Part of a small language model's weights.
Size: 12 layers, 4 heads of 96 (2 for keys and values).
Architecture: RMSNorm before each block, rotary positions, no biases in attention or MLP, untied embeddings.
Training: a variant of Muon for these matrices, 660M tokens, 5037 steps.
MLP neurons of a small language model. Each row is named by its layer, matrix (down: output weights) and neuron, and shows model dimensions 160-255. Each number is 500 + 40 x the weight over its row's rms, rounded and kept within 0 to 999. Numbers have three digits each. A neuron's up and down rows have the sign that makes its largest values positive.
A block is one neuron, or neurons of one layer that tend to fire together. After each block is what it responds to, as a language model described it from the Wikipedia text at the highest values.

L9.down325:481431557484530459548529476517465463479510490440507605543529491489453548506587528501438477511472554442453456534420514495433497529514501514536490493556525481527444476531520462468527428542518606478538448498499534529476543420488494532441513549514410486546464467508518480514545523466451466479
L9.down524:520495471535524497425501498502509556460522532495469452476497567494512516534555504475505512554471507464501481476438561445456395542534578514538463449472404461493477472536474487469599538559467522559522459550556575493497524429558515531505520526443416489525494529458552486459476514417522471487
Description: First word pieces that begin longer words, mostly prefixes like under, over, sub, inter and Ar (underground, overview, subscription, Archive); sometimes plain prepositions such as under, by, In.

L9.down110:531533608464542474475451580483494502497529535540541497537506524456479490479426476531515445550500475519488507521474564531433457421476475515518438424571421517564501486463489468471530522477532485489466488522489456510499385521462525499407514502468480445584449486537471538523503506493487520535
L9.down558:504440531476480486500495532488514553588427490611484481482528533456481519494485518511476503485437462518529515505508503492501513432505510468492536567499418503550494462535499486510520531412514484521438556476488523571486506502462495502507544578425543420565423534462533502520513498501454538463
Description: Short word-start or mid-word pieces of a word split into several tokens, most often initial g/G (good, get, Goin'), also he in whether, ur in further.

L7.down198:486450485475464478524467495496468523507457570459440533435542482622453543520472483519482515496470443401555487460485443511506505499534483502447510541476505542546469441517563539493496457458482574517499548557485553453451504566480517503505465576490543457482457516458516413470552432516537511530
L7.down239:512504473517409476510480490486443479565490487505480510437462446520562506516495465516532525540487499491536526483483531477538501522453554580464545492515443539442419525443527529492468459477470502445534497587542504538473536541507583513596477534533464476512463465473520480516508424495543479529
L7.down552:505427529534460466475559519487513499482563511520510455500491520527497539473515512449452471444534528465474542469479573469498529491490540485497479509440523490514574426493460522500470526523523459499534525526513440452483450552497505492531481473512520495521616500461447538557487507471477602497
L7.down751:538499473483554463516459517512481502441461430490500587472500475481522523541545505474490520499461511507494559428500422501439499532557524532433549534469421472463545504461533447514495529470483477538513524565515499489460507529552506452465516455453448476463527489427495500490494519533562477510
Description: Mostly "in", also "to", "of", "from", after verbs of residence or movement and right before a place name, as in settled in, lives in, relocated to; also birth-year digits before a birthplace.

L3.down29:461472403530447539543556480466426466531490528520510483508503513547518489572589510549529502516544513436498509487497510443478496434539508459532494469486445492535461467478424541469482550477465496456510495485483538563503528457470495525546493441493433475512444567587459481450490484525469473536
L3.down56:519458587451467426484538450547502394546420444564530504498439546585531466511580494493483540539492525544583537501549481512551494584552504596431459535527487479468470541573469470523578514436489530529501482518497481536537548482431488531511419461489510510488459462469404470500516465466518468509
L3.down154:511470518427473427442514516578538516464493498481509550523467527453463480442501454471491470513505466445530528507571491511484439531461555585514491507569496478512434473398466515515485469513416497524510457513510459612486511404522435488479566474507522485536536477537465471444497531470513466502
L3.down378:466576493504405566497530552501550532484533519489532565582580523487513540488578475548507470539446454519483492551521489508400489537429480482522483510482419492459482475463533471535537522500522530507445520490461455513450464530460458516453561506510540533461534468511530536534561513552519514530
L3.down403:531429564480507507497491495583486541518515475522520496475449522551608493450464514493538515494510514543482492519524473506513491488537488430510572523612585529504532502449517561525489477569602466484490595429454429548487525483526497503504472482498469476491462468534442511491472477508513476544
L3.down434:489510521477514482482508552455496591571504515442426524483528529486478499527532500489577542499496553489490483489495454537517482495493528506520453453472535549472453433532441505506556556483513475475514482507499528501515481512466511489440514451512599472497501463523534517509562406435535563484
L3.down515:484496556505469471471494496468433494513533528525473476483443486430497494516560477484482507481501489479558446480473512457527513477499500550478441458440478401513531558443497464499529531467488488524524565596510488562523478445454457412514521547552487468417489542563472511610473459502483557526
L3.down516:534529498501464496434521479383493532510530516505522580470510450545428492466523521538583471494492507566518531537556523499498509503506567484430523496484492490517468449516493468477547561548516527476409478511510515530502470497491482553533489573518439470498511506460511463511444524493547518459
Description: Mainly sentence-initial In after a period or line break (In June), and the piece after a one-letter capital in names (D-ark, D-ick, Sh-ort).

L3.down35:507488457487458525511531536519508521492540510519486543542464457462473483470544513514422505454510520453547522496457490459457520446491435572465513455593482550599434471561504565521516559508465495534477454485525489533540514486459515540507569518500492461437504458486485513438482445509540492495
L3.down67:501512531460543517483532538447504452507520480506518535505496389520563515504429558525499509491451542496482484532435520455491496468498499554540457509456459501488456471602556534542529477501524483487514450545553525463545509496546505515413512597558524507515490495516496493519521450538486519492
L3.down151:542483463518498496462515546448433547449524494537505551489443523507472523498412531514492514609522463529539482562482573481460557539482512480532473565501480493538430605428486540497539494476577519490514510490422536564548548503558524564480535562512525457437512480457465469404495517535541505561
L3.down171:372506538533531437438571516485486478521518414469488424516465533467492500539479446531546501460534445568453524544433532457445477464514495444476551464437549547466496536524499485541544547529502536496484501367485500456514484506449422521521527474479492526436467523520510447498453515505571494510
L3.down275:484485498571492466481502472501492498599469556422494497413539473471481484401547478485552528573442427471517495519504610469498470458522486490525518431515477523466543524420542560517539455490444469534509476509504405497508484503563507501571507467503462479427536440416497541448504470494469495509
L3.down430:476525499553510572466462504483510557546556541546498528459517490490480451457434527523471522485467451521544489578473545540483492492401520443424487537531525493434448492417471511465470456499487515493496496573449466517493499521483501450441489493545500493460520482479553442503531447469502483474
L3.down502:459575486503508493474508462474468516549498470456548421453483465511480456466448493432529488508537487390491429536491573568497587504552454489525511491499532480513528502460522460483508500523551489537478442482480401508459506480515541526519531448469533565480526476528565527419462508494522519471
L3.down658:538442448459512465487550450487478498523447480552483445476522462410485439495484473547492495527469482553490492557468544525510504466516429459514508523537522471487524473504460482547592442496461525504438485579507500500467466513499412562443512516497506524561523521471543435492548514446467498474
Description: Mostly the closing == or === of Wikipedia section headings (== History ==, ==Kansas==) and paragraph breaks; also the E/W after decimal coordinates, and "ake" completing "make".

L9.down161:425524504493513510459501479458545500536490465524510513480515491467575533465459458479516476453533487500494468535475501483502497455505539499519505511589552456437504467508467526545500515517408455441547549464488589499469537508515486521441620419544500514509505513540509509495531488480535494577
L9.down263:431455487452468440512486568502551482470497501519529496500534434466552450474463496519468489451535406486521485526493509491516446430594456519552511557504533512487566562553446438489495524558530467499441512471531484527478424510511513527468456540495563488478495506549462425438572534537520507511
Description: Double line breaks after a finished sentence, list item or table row, before a new paragraph or heading such as ==Etymology== or "In 2019".

L9.down146:468476559490458403573457562478468528506493442554516494570461498504507482543473553482485514496485536566552444533545492530490409575618433428521448514584490488487437500461469471501481468487437498563412560457547480468518584529465475483504539453498451499462455522517497480572559505560469424528
L9.down662:508522502472507414502540474494483499462471530488464479530587479569571479622545443465496519502529506460482477519529523519495569487485426481527496423488419555450547462547443507543433493456522501468465443454496463478447531523432494531536478526547523474480460509498546463448498466506477544526
Description: Middle subword pieces inside people's surnames, mostly Slavic or foreign names in lists and tables, such as Saburo-v, Feodor-ov-a, Heydr-ich.

L3.down84:411425519486487502468494540510459456481524519501458514446516520506513502510445458536560421521514592527429535515508461478495563490542494551494448489466471507494517467445468498493496463489529492441523486524449442429565459451543586517539525480508560514492492574466545419541519523533562500536
L3.down96:493540541465484465451527522445462485437492492578501513488525434415427440437514519512478485524438517475454568514540463432458479527450479480410500518485499536496503525604495543489448490518499462533450434476478526457568403509510530485556472479568528456532436464498481517444508502515442457501
L3.down99:434494495490463508521494493481505555493424552509391479440488507567483472492443515516521523531491450512531499452516480544462508452510523469465430519459590522478476552489436553455547467512524509526462450507471446496500474505521531501586575536548489462524535489534541460522535569506607513524
L3.down133:522443461504487531530453510486439483525449490525482465537523471527442477496547437543550511572489529507551565511471421520533515512494505521470640559454543485548473482513466509467508477472478492451467441567518446542435516535507520493526463461455528486460515510504501566489433502504522524392
L3.down153:428521507534485454536526486507485475539555562449470575501469520512464560494479602544501529487452572520528479387438470494517449491533472538459544437491556456490379559528506502459546533492434486474551583465466526501519508484377588497530424539514475444574479509523449491491515469517506390469
L3.down377:518464506496495430453544567467479566545509508497492432482513487529461475568424537539499444537541462540500496499536434519547499495568497474546535502528453487451496560564462518510557492510482494457525436512443537576605496554503514523539458564572430486514526540485533510531481495443444547484
L3.down527:504539483520498432436527470530561455515458550490464483450526497542485465487435443531491483559458444396451556438478469565463421456484494443562517490487493489454540559511511552490479654562422527525503496517559533487507583486513380570492450540478479530537531613492490461488466476505521450526
L3.down767:506514449493574459523539456453506524528422442473435493539513527500528491482504471428567512491470478507489509462530497485430518518417526532489479488464517590508496460562480461552544522501445511527473494491514490498539534461485468450485475478477446527472520521586459458483511533454457519494
Description: Continuation pieces inside proper names, mostly surnames and first names such as Mor-ris, Ch-ris, Abb-ott and Jack-son, plus a few split common words like just-ice.

L7.down340:502470569513482445526471495418487610481531470486514512441496458561524508438566494481489484464477494529489538501484454470398476526501497517560470546535425514449498483509505498526470529431500499489481433573457563505590501520527479403519556490515531483413567494496532491432517492460476502473
L7.down407:518557515495498542471454463512536552506573540445513500474458464501536513437548521607489504503490549525498539514448425552465484503519487519547544555433444524453468469487533562487474534450466536504476472467437452560534565515530488517486487493506595517538533512446527528453484522513514431483
L7.down758:532427519492518460531483527548457490468428384468529477412459484494562478446502543491578520470512517558506522456491450466456548513513546501551480572552468574535504542492500457534543461382503468459413469549488576476484526490462498448495501531464462496538577514460517516480487509478495498521
L7.down760:580513529506459440476460531529482418564478548481500483571472562557483485489509431537481526525472638508483519469560505470537547423477514469605492512548404529519509526523495498478539474436445503488532477552471554465518470506502459490547495501503532550463507482519513468542511509500512513497
Description: Final word piece of a split given name, just before the surname, across many languages and contexts, as in Lill-ian, Dorot-hy, Ry-an.

L7.down76:526436520497514489529498546568440500490516474546494467471468501500432533479509446479553469464557441472530578498535445462552452417601475494457587499499490523544523526562472471493481517507514554491581470422501483502528471523475510424527497549512526470470548443578519494519465485461525460509
L7.down220:479443514505537482469480434431537545470395515566552506499549450545444526503553523477439471516491460471557529481561478521489477496475441494453446482504531485549508553451460523518475554486520474507475515482456510482505450409528513497491578532505506528545464481475571520474508499545597485511
L7.down416:505517451500497574485486468495510490538557415502491515495537545524470457509561521516466458438508511517459494458533393519589476415488527473523493548499520480537538557553574422470491545482490588500490544521497433516498475432473485472489462467553460580419467533519544493464418609512494477555
L7.down695:438425421489497550547481497561487476485454491540567484500476553508426424529415537540463491465510491450452495532535481396551501525405451510473560595406428556509476458498468481542581496484472515463555503466512449531436516504540499569524457454480498481460495511516492540527571527494496515495
Description: Word-start pieces needing a continuation, strongest for " rel" (relied, relief, relations); also mid-word fragments like "or" in Scarborough, theories.

L7.down147:534521465507477438418500503548420515549478519534503551473460495531453501463472516466565512440485552464420479579501624445478593533496473487466500489479497532550491533552463476487488513564482550507449471497417487494427480472514472566537517528487517462505508478521498457484466514478492536540
L7.down175:553545528475496476464568511490487537373503519499463431437525556525503543573484489488448488530499503519530482555499535573547474478533543505501520522475438500522565534443424495562568504543481533534514463488469413465571446517567482523565415460490435546513512471489523499485505411500487587483
L7.down272:538406470527517543611456422496530528461569515509452481513530480510468465487506525460496529551548460490541564551438499538509517515435483500519479471526476487455494478543559492637493475461476513499528521489522482525461535514517480529468583507504489569511468424464437503519530453572526562491
L7.down312:512464488446479445481480631519477478513523472441533589524481484519461454527502544511454515596481442519489483499487450514554534514484571451478460472435431470443536535529516466508529556491558520573486545478475472473566510460589496583507537478533518484445450478478467503509492494491502539498
Description: Tokens that close a text unit: the closing == of wiki section headings (See also, History, Plot), sentence-final periods, and table-row pipes.

L3.down302:500454551474503471456482541473492484488408556528487590550514518456476484424438528437470468498486511450448478562566461426513504438489522493476535501582436572442548498530469559463497502533495466506497531543500484428519522526592541495489505509506483474553496485474429513497610540491490452510
L3.down387:544480476486581601474474435451569507534517445509487505465411532506604547521508510458472517497499486553507535464502499394467541489485472510446480472529439507594519597482545469477480475600501544455481577535532517547536565557514490418562506443621489462573463433490433478494523498540573540493
L3.down410:490485503459545437537478528528471512503456485539557540529473452535480535532543527458518531484484553532492473516465476508537444544552442482450504529488487557440473519499453489476505506481518473459522440508547504483485465528538489571507504487599432488553526531510445557527532468438556514482
L3.down647:500500474496523500588500470498479509511476497541415486492483475546535448506424498452511459563501410523593471439508467422497499512482513461548437488597487576478493492509517431482455504560496534460497583513542471514495444520579477489532508488559496419495478460499464528517489540552462566472
L3.down663:501498521498536535533526506490521549485528440508576467492502475519521521569447466561472528483445480496483510485464488458497528477557477525433529483515526613551522502529496519508489521504527521526520542507502583486540449526542488574488510539487493512538474491481604541521473459470497479490
L3.down673:492460535475543486544562483553492465518455505463473573481409450442434412531517522512551442502475563442508452424491552548529448514505589548537492477510525557537514543552429428520495505411509486513508452526542558525565474529529476418457451502547426526553531533456502511475462536445464525584
L3.down713:437408488503501537546541546548462567533529475535512474432477523483562544501522521474496492452532508519535556533550494422426490469452527484491530473498458485513547447509494523462478489531485448482475493517437485508419474522514526489494481495520507489466559469465531518433550519451587494528
L3.down729:559521434550485507516541575498432465441454488518464545430481424566545597493522508455498551527522500595500460485475568517495538493485469502480541423492544487510498501559530508418467490504526466531469485477506461493561488524465554535494465611545451532467512490527433443492539490559456537554
Description: Early or middle sub-word pieces of words split into several tokens, where the word must continue, especially re in g-re-ater, g-re-en, Gre-enville, plus Sw-ing, Christ-opher and b-ro-ther.